MLP neurons of a small language model. Each row is named by its layer, matrix (up: input weights; down: output weights) and neuron, and shows model dimensions 80-207. Each number is 128 + 32 x the weight over its row's rms, rounded and kept within 0 to 255. Numbers have three digits each.
After each neuron's rows, "fires before" lists the tokens most often just after its 100 highest values on Wikipedia text that the model never trained on. A number after a token or word is its count.

L9.up110:094132118131147183070136162094125104173074146125180161176141135121158091139153080130074159131141136143131082187126128090084119150089056150113142124129100130136092165140164048105177067154175079190111161124108113149140113154086131157151078155134103103076173131104095056137185056143132139126084113125160152128152102142172093159173145160076071126155147125154088121118123078165187107124123
L9.down110:068172092158087110246116090202075153140164126109151081132113083152133126094130156128227134120161105087053134131082069185124126133115143146154084170157177090090156160110065113092123099129095119128163090128183097138144148128136142098110143063085139104131163124135161124096088134182140092184159149113154129077160162145102154123170092114142102123103124124070116163086140155138129149138171
fires before: "i" 21, "e" 15, "ers" 6, "it" 5, "port" 4, "er" 4

L7.up167:080129124123127190059130126113107148126122114162140125208133165084156124113135117118126077031136153213129143140109129140113142107134184172092099100191109088087152152132105169176157168124094082073198148119101106073125088175129147080121131187213138106198119107065114157159094171109167141207085136116111156166136093101145186111146091145142140139183155098171112086153106064119115121127149
L7.down167:152098138125084137184204091184128157148129160104147169131124125071105145140088137127134093086077109099126112145084137124086130136166190185125126128184092101095105144201088115132059130083121133168138155053153142187127149120099117141094126073172121105134109071094163154122133125072104128118079172119126082150159137091112130156192100145103125159191172102106166134147113134110102101125111
fires before: "\n" 24, " " 16, " T" 11, " V" 6, " N" 5

L9.up317:150071130158121128144108131100184080071098139132111141112143143186149175084093137159108127051148112052120125175166112138135116118153126153142139166167133176164136152141171090154180144079164057157139133154172143131099093161177084113109099107121186151130089149127171111160168152150108096079160146134140107151150114133114167159108135163189105094066112110166059144163173116075163117131128
L9.down317:130181155197160118136149146161145167101113094123151129076112126115119038128109204161113099150135131096088142083130059114130076162193116119127134043118141090127092142106128112155154137195078139123174145078148103203183117125157133145100135135156138151095137194083076135102157109140150126112143099097153169191187164105135142169122126125124133147151132137140167079168119114113096127100131
fires before: "ut" 17, "am" 12, "ess" 11, "r" 5, "ist" 4, "u" 4

L9.up360:094108162092208157148175160099119108091161193135132124148103171074192139063127120061052104129162127097080099165152190142084132082125135096141088190083134153170112107100156148125118126130154140057153188122135103106164108139148121091114114103149084086082108152146095178147114112109130114165172145149121141149145153169165126179045183164055141106125107147177080154158112124110094133156114
L9.down360:115095106139094149122112159040130192109131071129128124145100108092111161112132092105139203111124134080150130143128099134153104174219061170057092081180139108112127144149105064143175149128115068118112164121121101144175158138128160163142100135091095125175148109145149114130105105132123176146108135059092087073138107095050182125143118128153087128184089142102142147099169115129133130127173
fires before: "am" 16, "ld" 11, "te" 9, "ers" 8, " St" 6

L8.up523:084094156120081123151123112158135156078149054174181102118110118145203114117134120121146085069120161153122112185132118134151107101095100098112147107144126072088072152122075159116138082099117142184137153094133131119116151118162147208141170141140142131068088113077099195145107116097074104119157205091161135133170111095120163119151101091102126114085171141102138100052150150128189127114178
L8.down523:109111115136177130173067094127113095147175113080123180098138180139131139126061097120107103168129147083083162152117128145121140100175093183154197150129165128129142140095133055110139168166173194126132076143146107110038179128077181149161092097150111109136176148071091095089105071134111114091092145138128140124159148101089165152141125126134084114143132113100124110120110127115142147137214
fires before: "er" 26, "ing" 7, "ic" 5, " s" 4, "i" 4, " f" 4

L5.up686:136131148095101153100114141126129114079153181095148144104093098109204117139155167097212099133146057147068129137137149164148141131173113136125152062139144194124103039155147124096057117096164132113114103170099176107142109095079160143150161091134095117124090154158223149175100165137123076163179138116160091085121100129160103181120120161129135113174210131124130065095115148152155115102117
L5.down686:131106138123114158139081109128108104133163137065160122177190124190100130141132115099166145177133116096095105126130126138162081091166090129090132093137104064104173144152130126107163136126138138106124136132056160099134144156111099084066108126150112098106182092171180149130193169088063150172190148144160131121093067166126134106121166133091130137085123106146160118095174138156178154159182
fires before: "t" 25, "es" 12, " the" 9, " A" 5

L9.up761:169123142149141080109112090176113144063169100088106079168129151117175168153091094184098128143124152152125134154148144182150081108104121113154102130096146169076120155110121109138136144130094166137150112177148138056164148054131177130109145127142116075140142166091149131135112127081172137170118115129114120077127098089153177123146117097095080131127187167108105083116102129133097150200142
L9.down761:140117168148102196071192165107136132117163135148206140156127119159118051148063183131098136165117159100100133112093166180109112108152127127129129145128115074106141099106110100144128083092129136096104124147136160099106028106124095144121152149038155113125080140176131137156111141153080104125185156116118141136136115195117105077083123215115120152094173147162151155071087114076108134080142
fires before: "\n" 54, " be" 6

L9.up656:108110174144117166096151097096101103052163125157147107145081071151107127167137178108101137118086148158074151115151103158143122155122104089134142145100135139152172137133154098146134119177070114104129142156102079110173188130113129103145102062162118144123108178123106067140155116184170089111182134125108071064094139084054092123115065148131134070172088104173102116146109123214110099160123
L9.down656:141204102137130124178130157113133117118093151136087162175154133098116087152122130159135131184118069170090156163076153145106087069130123107131059139122140157136157148122094136090115150044081083139159180123178137107118163111165135127100098161112121133134125143119080164148147132103133123147019133158150155139144142160134133186106145073124082125132013116134167147123141128144108049139139
fires before: " to" 16, " in" 15, " on" 10, "." 8, " at" 5, " for" 5

L9.up33:087109133172145121127091148162186154169156070080103178104091119110140166119103165156155156138101127114105194154133132082101106170096110129165081144147087147158112121162178151186146094208098094189213083099134122152148148076154137129127103145120115129175100177155105106129124159139103170129138124147129150135103152121103156135042092117148124127152157135145101130132109096124105083148092
L9.down33:127113097122114107184081151171123104160134120135159155112165100078133179095144116121155126107123095179153105099092145172105171117110091151176112105118134117102157157104077104170170116114141145125180146155121167155118162116105179095131143203073128155116138100085133157089122158057139095135104151179140124120124118196076207039148108105080129142104083112131118121104163132145133110114163
fires before: "ed" 35, "oll" 5, "ound" 5, "ied" 4, "il" 4

L4.up152:125136104135079174110150133135129182155072118172177142193148066162129162115137139114135090124097106102113108146141145141202144083150202146119160081104136164133097144096116155172140130152144090187114126103105089094128097138189157076129124163122143122139153120101152107063131078125192122177119139154133123073130178124127109105122145149175098132144082116194124166101094141083110177177113
L4.down152:178125144069156104082149176176113144147107098121119154173168081095096186110173169205112171165166141131135110112169198134148137119149066115116143149137124165160124112134149143109136134132119079098112080079115127083155152092057078193143066106170131111175148135104098080071124145139153135133128131117135107143155130111170158159162124155081155147190079159165076174043068136096129129140148
fires before: "ory" 19, " a" 15, " an" 11, "or" 7, "ow" 4

L8.up156:079121063135127127130124135117108101094085141076128103130174140129096158108160112160081092119119191129122103166115195190132119126123109092107083131157149111117127138118163143152135087108119144173123136137101138137107170110146151200148087165135090110158120071182165117141136130203140119128077135070205131170151197120108123147104095084059184088095090115121147102154081143127155073102086
L8.down156:120069152140149107133137185104118083183166096154119156142064136134127174096137102113151122118127143104078136160162092099144093108068113139138135110140125156096104108136100145114175183075123210112121201103141130097171081114129139079155155138138190132137095151133067155067112117156102082092111132173119159068113112152094181108137117203128213120118135155192117144097171130113127142134149
fires before: "en" 22, "y" 14, "l" 5, "ack" 5, "inal" 4, "ad" 4

L9.up498:099091096157110120141128116070110162119086085169112156123090145139131118090110102077083137114091144090128142106137156090106184130089147123120120108132107121215095149168137195122157166132132031148168140121160141137124124106136110149098124115148142111088175110122129157121173134081154118110091190073126161116098184126119130217070174123146117125085124097188157084118105137123212143164143
L9.down498:114136104097182118093113155120152147121112114116115134142132116096067156083107175087164133135171084136131189100087068141125141131131174181165148138124055133165133157143107055117126113119128101153128193157105207203114111166151138183137086160114132122107098049087136144103156135166148101092079164129106096117148145214131120111080184120107134184147141158151132079102161115061125121137197
fires before: "u" 19, "b" 11, "ct" 9, "cc" 7, "ge" 6, "fter" 5

L9.up421:089093111145162102118143143153152186160109141121140094099145098105150147101083149158082129114096115152106139178168123138166170137086098180126102124167080093099072074061103128124115135107176103128106106077154165163115115135149132167167131102110111129185139058089151128150152148109071150167163153144191080103138099129177142112162120112171141122088143123137075171139130161159116132112118
L9.down421:149192113127146103170180107169110147133095123116076089091128160135138099155137107105159128096111114128114124094050115142146173134093123147115143149141096118146172129094112120119168163114092109158103138118169132196153082110144136067206087147149188174113171149177121087092101159145189171104161104107085166162057156102167090061109098165099194137130126086121106084109108129142158109150103
fires before: "a" 30, "es" 14, "ep" 7

L8.up140:079153089156155142107081150098042119134125068163077096053103045075160130167161085124183134078097107161098209065079100176124101124056130136101073122091145099156155081144098074087179082146127154116168136132118123151116139068137150148097121127167119179115145123162185059148148129160042130142126143163125122089108160132117186134126137135097125140103181136115124146125144116142191151094128
L8.down140:175120157082085125102207097086111157145123193100199174141129130144131113078145156129127148108161123117125124133121122133148149143134151137175112211173194120091083158124107129140112084097179146137110150140110128043100079106156065061150128125136133126129127199136144119157107123160116141196144051131106152069149113139143124076116138120126067112115075119145105153095142172097092152112093
fires before: "m" 22, "i" 12, "ing" 7, "or" 6, "ow" 5

L4.up847:178164119149155184103129183110159159124105048165141092145066087114168114169192106128133048102098094148136164108160149125099137167104122116109063103147083132102109118176156152073096129082127156114158076159155132076124136151127163107167157129179157100176165092109086137143102090178152127145110176131086176167095089155101144067085043098130126185112163086140121139081144157141125158089156
L4.down847:109123095165125141081076107122157054112106188138129151122128139126148140082033100090065157142108159109139092155135151106141123120148067149153180166182136110155136116082108076121153161122158141189087161057109149181123099135139173125049214148157125118141163121139147138086173133129093118125132079123106130116134143131100042186107150184115105133154142131095178119144164134137135165129183
fires before: "ers" 26, "ation" 18, "ar" 11, "il" 6, "ing" 4

L9.up382:169100146093130172121180114080115094097117130171163110114108104159095126118186136159114211137117134170132135160129193150076111183100091140132093082107088166104101132150021106110149193064128157139148056074193106084108132146172104129094132150101124141170100117118119124141102090137169156100151149092134103094129091119074102139134126126153146126126089108105088100066103173111101103119103
L9.down382:147180173224135116062123172070172134100103124087127048105158164152142092123122150127083100139113147140098082235124066159102108119121184109135170162160150085103148105100146098153101125165145154123090103119073161109129126130104169162135074116117146135215139099056126157126194126050129136114121136144115195152171098055128138107135153111181091122109130125134132101157100147118183123130171
fires before: "as" 36, "ag" 9, "es" 8, "|---|---" 8, " C" 5